{
  "num_hidden_layers": 13,
  "hidden_size": 448,
  "num_attention_heads": 7,
  "num_key_value_heads": 1,
  "head_dim": 64,
  "intermediate_size": 1792,
  "vocab_size": 18373,
  "hidden_act": "squared_relu",
  "norm": "layernorm",
  "norm_place": "pre",
  "norm_eps": 1e-05,
  "positions": "rope",
  "rope_theta": 25900.0,
  "rope_fraction": 0.5,
  "qk_norm": false,
  "attn_scale": 0.125,
  "bias": "all",
  "tie_word_embeddings": false,
  "parallel_block": false,
  "init": "normal",
  "init_std_qkv": 0.037,
  "init_std_o": 0.0,
  "init_std_up": 0.037,
  "init_std_down": 0.0,
  "optimizer": "muon_variant",
  "learning_rate": 0.0046,
  "lr_mult_o": 3.0,
  "beta1": 0.93,
  "lr_head": 0.00441,
  "max_grad_norm": 1.0,
  "warmup_steps": 200,
  "schedule": "wsd",
  "decay_fraction": 0.597,
  "decay_shape": "linear",
  "final_lr_fraction": 0.02,
  "batch_tokens": 32768,
  "max_seq_len": 1024,
  "doc_mask": true,
  "train_tokens": 440400000,
  "max_steps": 13440,
  "dataset": "wikipedia_en"
}
MLP neurons of a small language model. Each row is named by its layer, matrix (up: input weights) and neuron, and shows model dimensions 208-303. Each number is 128 + 32 x the weight over its row's rms, rounded and kept within 0 to 255.
Before each neuron's rows, "fires after" lists the tokens most often just before its 100 highest values on Wikipedia text that the model never trained on. A number after a token or word is its count.

fires after: " " 48, "1" 16, " |" 9, "2" 4
L5.up1055 [144 168 143 129 142 101 117 179 178 154  72 148  67  57 134 127 136 143 153 137 144 124 161 168 172 148  63 164  62 150 120 140 181 151 140 122 121 137 144 102  75 109 139 112 135 104 168 139 148 181 106 180 129  78 133 115 100  73 162 100 126 107  92  36 123 147 114  81 172 122  90 125 113  99 108 100  91 178  86 125 133  94 186 110 104 122  97  93 118 123 132 143 119 165 137 172]

fires after: "1" 26, " " 25, "2" 14, "3" 11, "." 6, "4" 5
L5.up1741 [152 128 132  84  92 168 103 136 121 170 170 121  97 147 165 180 144  89 121  60 130 182 134 168 155 102 113  97 145 140 169 134 113  93 134 161 165 118 120  96 142  96  93 105  92  95 104  93 141 133 140 109 151 118 139  87  98 135 123 153 130  80 161 137 133 142 127 136 147 147 124 113 166 137 147 102 152 127 110  77  70 118 134 136 135 117  83 131 106  99 157 154 104 125 126 122]

fires after: "1" 23, "2" 18, ":" 6, " in" 4, " released" 4
L5.up661 [ 96 163 119 137  66 189 161 154 140 102 148 171 139  77  91 185  92 109  58 148 112 107 187 139  82 106  97 130  73 128 143 159 119 159 106 128 163 178 109 109 192 106 136 152 109 144  46 110 118 149 124 116 116 160 150 102 131  96 116 181 178 111 160 134 111  72 144  84 166 118 122 166 162 139 118 116 102  83 106 122 122 121 130  74 143  71  91 142  99 149 122 150 143 129 109 137]

fires after: "-" 26, " " 23, " (" 10, "'" 5, " '" 4
L5.up712 [129 154 136 175  94  98 100 151 121 187  82  81  65 102 138  84 129 111 108 123 126 117 123 141 162 126 137  85 145 177 136  94 115  86 160  95 164 180 137 131 105 122  96 146  57 148 128 144 159  82  79 149 147 107 107  92 199 139  80 118 176 147 116 113 139 163 143 132 165  94 116 124  85 107 143  90 137 126  91 116  56 127 131 101 132 116 149 183 152 186 157 198 123 160 185 145]

fires after: " " 32, "1" 16, " R" 6, "2" 6
L5.up292 [116 154 123 108  52  97 116  97 159  86  64 119 128  97  94 143 102 138  86 175 212 190 189 132 144 121 173 175 130  72 137 118 126 130 109 138 111 100  99 104  99 161 118 107 152 144 196  99 162 202 101 190 167 133 162 165 151 137 104  95 166 120  32  84 178 131 159  57 182 138 122 171 155 107 140 142 114 125  91 112 137 123 110 128 140 158 155 111 154 133 158 169 115 165 160 159]

fires after: "1" 61, "4" 6, "2" 5, "7" 5, "6" 4
L5.up593 [139 185 132 174 101 138 120 135 156 125 124 110 166 170 152 182  81 134 145 135  90 110 200 117  98 113 125 101 115  68 114 102 124 125 186 122 112 157 147 143  89 164 123  80  43 108 192 128 130 103 113 127 217 122 140 102 108 108  69  86  62 157 124 132 146 105 119 113 185 200 161 107 127  99 153  76 112 211  66 110 160 129 209 132 106 125 108 103 153 104 143 137 147 128  85 100]

fires after: "6" 25, "5" 9, "L" 8, " L" 6, "N" 4, "2" 4
L6.up1461 [175 110 148 131  93 164 149 153 173  42 105 126 108 198 140 111 110 117  83 107 154 179 155 199 130 160 145 129 165  93 127  82 179 101 112 211 162 178  66  56 139 117 113 107 120  90 139  96 150 175  97  93 146 162 141 165 195  95 187 130  67  96  91  52 144 114 151 120  54 141 182 135 148 116 180 121 121 163 106  85 152 148 114 175 151 183 146 124 110  99 141 142 186 127 105 141]

fires after: "2" 31, "-" 11, ";" 8, "|" 7, " |" 5, "." 4
L2.up9 [150 151 107 160 145 184 164 140 117 153 123  99 121 143 140  97 166 158  86 108 146 138 124 134 116 109 111 115 131 131 155 181 131 152 144 103 146  95 136 121 132 126 117 128 194 105 129 130 148 137 111  94 144 192 161 152 123 155 114 103 162 122 134 185  75 138 117 103  98  66 172 124 155 126 194 155 128  81  98 111 142 132 100 133 104 161 171 114 200 131 142  90 142 146 141 146]

fires after: "0" 21, "1" 20, " |" 14, "2" 11, "9" 7, "4" 7
L6.up1287 [ 97 151 123 136 141 154 152  94 149  83  97 113 110 141 136 122  35 138 114 137  87 131 114 115 160 138  80 170 113 155 118  91  65 118 171 164 125 137 183 117 174  23 151 105 133 114 128 103 122 166 109 143 122  64 117 118 150 176 140 114 108 141 106 125 141  82 128 123 127 209 121 118 108 139 100 186 147 166 152 126  97  94 160 150 209  68 141 152 126  90 102 148 174  97 160 126]

fires after: "1" 90, "\n" 6
L2.up493 [135 209 131  93 150 128 166 102 125 130 140 127 118 119 155 144 150  85 162  87 106 143 143 103 211 124 110 170 131  96 167 169 107 152 174 140  81 180 118  92  82 167 200 122 119 116 140 121 149 164  73  79 143 228 151 131 143  95  92 138  79 113 123  97 159  92 102 139 237 157 121 172 107 130 101 100 105 126  80 131 134 152 131 127  92  75  95 127 133 139 105 134 132 206  70 108]

fires after: "4" 30, "3" 14, "6" 9, "2" 5, " Gu" 5, "7" 4
L5.up1767 [156 156  80  99 148 167 127 116 102 133 127 147 128 102 131  87 101  96 107 104 128 154  97  93 135 125 107 130 132  65 103 143 121 102  85  87 141 167  78 161 104 140 113 134 168  13 142  40 144 141 146 153 112 152 164 157 175  69  62 135 106 107 113 142 142  74 165 151 150 129 118 156 114 118 102  89 122  93 127 136 106 113 105 167 127 168 116 142 119  87 170 131 158 122 115 157]

fires after: "." 77, ".\"" 8, "\"." 4, " |" 4
L6.up922 [115 157  90 179 161 108 156 150  92 154 153  98 120 105 154 138 167 155 114 141  56  93 102  99 203  84 135 107 124 177 122 176 134 160 119 169 127 128  95 132 120 137 102 184 177 123 121 150 124 146 128 112 111 132 110 140 154 127 122 109 164 139 103 101  72 107 148 124 135 146 191 118 173 115 113  92 177 163 151 138  92 110 114 158 131 155 172 115 134 123 147  89 130 101 114 151]

fires after: " " 31, "1" 30, "8" 8
L6.up83 [135 139 155 156 115 168 124 120 167 104  62 180 140 117 163 203 126  87 152 175 158 115 134  83 150 130 152 128  24 122 172 151 110  92 136 129 171 194  61 153 105 108 143 167 127 114 150 176 105 130  58 105 128 119 125 128 144 131 123 119 125 105 108 129 128  96 189 141 150 150 135 112 101 137 125  88 107 163 131 136  85 154 102  98 141  99 114 184 152 168  81  93  78 147 124 104]

fires after: "1" 20, "9" 13, "3" 7, "5" 7, "4" 7, "6" 7
L6.up256 [117  54 150 141 138 117 115 172 139  91  99 133 136  85 134 163 141 110 129 141 183 166 141 168 213 110 133 187 124 129 168 135 136 146  84 141 147 167 176 173 135  99 107 188 156 140 122 133  95 121 135 125 181 129 151 143 133  93  91 139 122 117 124 104 100 165 136 147  89 112 106 144 119  87 117 150 133 131 121 115 110 137 152  73  96  81  88 167 187 120 109 132 135 105 144  49]

fires after: "." 77, " |" 5
L5.up1543 [120 119  45 165 135 115 155  85  89  84  84 131 165 156 124 120 156 204 138 157  89 121 159 128 153 139 127 160 169  92 139 153  73 137 154 141 151 148 109 130 158 183 132 108 159 101  96 146 157  97 161 136  94 133 213 119  71 134 147 129 195 114  75  95 119 163 130 119 104  70 168 145 105 129 180 131 141 115 141 191  77 130 102 137 102 137 161 137  74 145 175 105 163 159 139 144]

fires after: " " 35, " |" 8, "|" 8, " (" 7, "\n" 7, " of" 6
L5.up1561 [170 131 113 112 160 143 164 142 144 106  93 113 106 138 144 112 115 197 147 120 158 165 173 118 118 124  93 149 157 202  85 165 147 146 118 151 154 162 100 139 122  88 166 184 175 118  94  90 109 123 112 106 101  74 166 134  64  85 112 225 132 122  91  97 160 125 140 142 129 109  90  99 138 136 142 123 122 158  52 171 153  66 129 122 103 150 137 136  94 143 127 142  95 118 144 109]

fires after: "–" 43, "-" 23, " " 19, "1" 4
L5.up1018 [109 152  96 143 108 135 109 150 176 177 122 137  99 142  85 160 146 181 126 202 132 112 111 146 138 100 184  80 173 164 136 192 131 142 124 160 148 132  89 130 136 188  79 155  89 120  97 143 122 138 122 144 129 131 154 102 186 132 164 159 149  88  95 132 112  97 122  68 158  81 148 137  78 139 196 162 132 114 121 115 149 131 186 113 154 154 175 135  90 172 113 126 100 168 136  88]

fires after: " " 43, "′" 13, "3" 4, " (" 4
L5.up1599 [193 128 138  85 114 130 128  86 141 140 110 120 125 144  89  69 145 143  79  58 183 116 118 137 141 117 147 140 151 167 140 141  86 116 180 169 160 110 101 139 126 144 174 122  74 139  97 108 147  94 112  70  91 129 160  77  83 160 123 106 101 166 218 104 163 110 100  90 195 130 127 142 132 140 154 112 125  89 154 137 151 173  95 115 120  73 122  70 151 116  91 128 138 116  94 153]

fires after: "7" 19, "2" 15, "3" 14, "1" 9, "0" 7, "4" 7
L5.up1724 [180 116 118 111  80 136 117 104 139 185 185 132  89 173 147  99 151 139 131  97 148 112 126 111 189 100 122 118 142  99 125  84 116 111 149 200 171 169  97 142 134 183 157 119 117  42 128 136 145 157 167 123 128 112 156 102  84 156 135 154 126 128  91 164 106  50 122 120 143 107 127 114 118 105  85 100 174 149  87 157 135 146  93 184 110  98 137 128  88 111 138  86 107 102  81 164]

fires after: " " 16, "1" 15, "9" 13, " (" 9, "-" 9, "3" 5
L5.up297 [176 141 143 157  74  78 159 134 128  82 151  95  82 129 119 134 119 137  71 132 102 185 160 133 166 158  87 105 175 120 110  98 106 170 118 101 103 142 185 187 149  80 133 136 114  84  88 157 131  81 112 103 152 141 131  93 155 111 191 110 200 135 155 132 152  98  89 124  60 146 104 135 122 103 125 176 137 134 127 134  99  78 149  91  87  83 133 132 159 129 148 113 148 128 144 130]

fires after: "." 65, "\n" 19, ")." 5, ".\"" 5
L5.up508 [144 153 104 129  78  90 135 129  99 144  94 103 147 104 165  71 156 125 125 147 121 123 177 135 139  35 101 110 111  75 122 150 138 104 157 139 138 144 162 158 135 103 143 168 196  57 123 142 101 120 152 145 117  67 177 113  82 140  97 120 181 158 179  71  96 101 149 148 146 148 160 103 129 103  77  97 169 162 177 157 119 143  94  98 117 119 129 124 115 147 119 132 137 134 158  96]

fires after: "2" 33, "1" 24, "," 15, "9" 7, "7" 4
L6.up1524 [177  63  88 141 151 196 178 139 171  86 105 118 177 149 130 123 185 109 109  97 127 144 137  58 161 139 132 123 152  82 161 166 175 123 103 172 150 121 141 126 149  94 100 143 135 104 159  96  95 145  70 128 149 137 128 110 144 152 116 140 110 115 127 116 159 184 116 107 165 110  97 107 143 200 107  54 105 148 105  91 147 182 126 122 171 139 126 138 144 105 144 160 129 136 100 214]

fires after: " (" 40, "1" 16, "2" 8, "7" 7, "4" 5, "3" 5
L5.up1003 [154 123 142 128 163 136 120 177 142  88 154  76 138 174 138 186 127 110 115  85 117 152 143 137 101 135 152  73 156  94 162 129 130 114 126 126 153 122 178 141 123 124 155  98 116 100 106 109 146 154  62 105 113 146 180 124 107 110 141  92  94 153 182  85 182 119  79  93 165 142 129 149 152 143  94 115 107  88 111  62  73 119 166 146  68 133 174 120 162  93 172  91 125 154 101 159]

fires after: "0" 28, "8" 16, "5" 9, "4" 8, "2" 5, "7" 5
L6.up306 [158 102 117 110 150 142 112 157 155 108 107  68 132 121 117 140 138 142 122 119 146 117  77 148 165  73  98 153 179 111  97 109 137 121  69 157  92 113 132 167 136  89 122 120 187 114  85 175 115 120 100 111 183 140 147 132  98 151 169 216 198 167 120 145 140 107 135 131 149 127 129 121 159 167 139 147 158  95 111  64  71 108 110 127 126 195 123 128 158 121 137 125  99 107 154 118]

fires after: "2" 24, "–" 18, "-" 9, "1" 9, " x" 6, " the" 5
L5.up1541 [114 166 130  92 140 118 131 142 151 101 106  87  93 174  99 137 118 141 102 124 117 191 169 127 134 125 126 145 130 167 166 149 131 109  54  91 187 173 175 191 149 120 161 152  80 149 143 166 137 154 183 134 123 133 187  92 127 100 160 115 108  86 122 138 164 169 103  99 106 140  67 142 139 124 105 199 113 119 108  79 134  75 117 143 190  56 126  97 117 155 154  94 124 197 121 171]

fires after: "8" 20, "7" 13, " F" 12, " C" 11, "6" 7
L5.up1772 [ 73 139 162 128 132  90  98 112 118  96 143 122 126 123 144 141 146 166 175 118 125 143 176 101 127 141 171  88  96 103 167 116  55  65 117 112 170 158 115  58  95  96 139 122 115 153  93 130 130 140 127 110 118 119 125 109 137 155 151 214  87 166  68 139 136 140 181 188 142 136 184 128  93 173 120 159 124 112 191 134 165 160 152 122  98  78 112 134 134 131  48  79  96  95 117  98]

fires after: "0" 70, " |" 9
L2.up679 [137 116  96 181 108 192  50  54 180 102  95 129 135 106 111  94 103 145 117 136  88 141  82 158 137 175 135 138 105 169  77 156  93 139 125 141 125 113 145 156  97  46 152 111 195 117 135 157  94 147 114 132 118 155 141 157 142 135 116 138  95  83 132 151 151 133 148 125 121 150  88 121  90 175 153  61 123 126 181  45  75 162  88 109 117 171 160 155 138 169 117 169 146 111 145 108]

fires after: " " 63, "3" 8, "4" 7, "2" 6, "5" 5
L5.up1341 [141 156 153 104 165 186 171 131 107 169 171 131  83 155 115  85 149  87  93 182  62 177 115 134 128 122 138 104 182  69 189 143 156  81 172 141 143 163  87 104 107 113 122 150 119 146 133 132 140 151 136 173  88 148 153 103 155 188 147 123  90  87  81 138 136 127 136 130 233 101 132 131 125 149 121  96 170 160  46 130 111  93  73 152 155 146 116 123 144  58 175 137 102 112 130 149]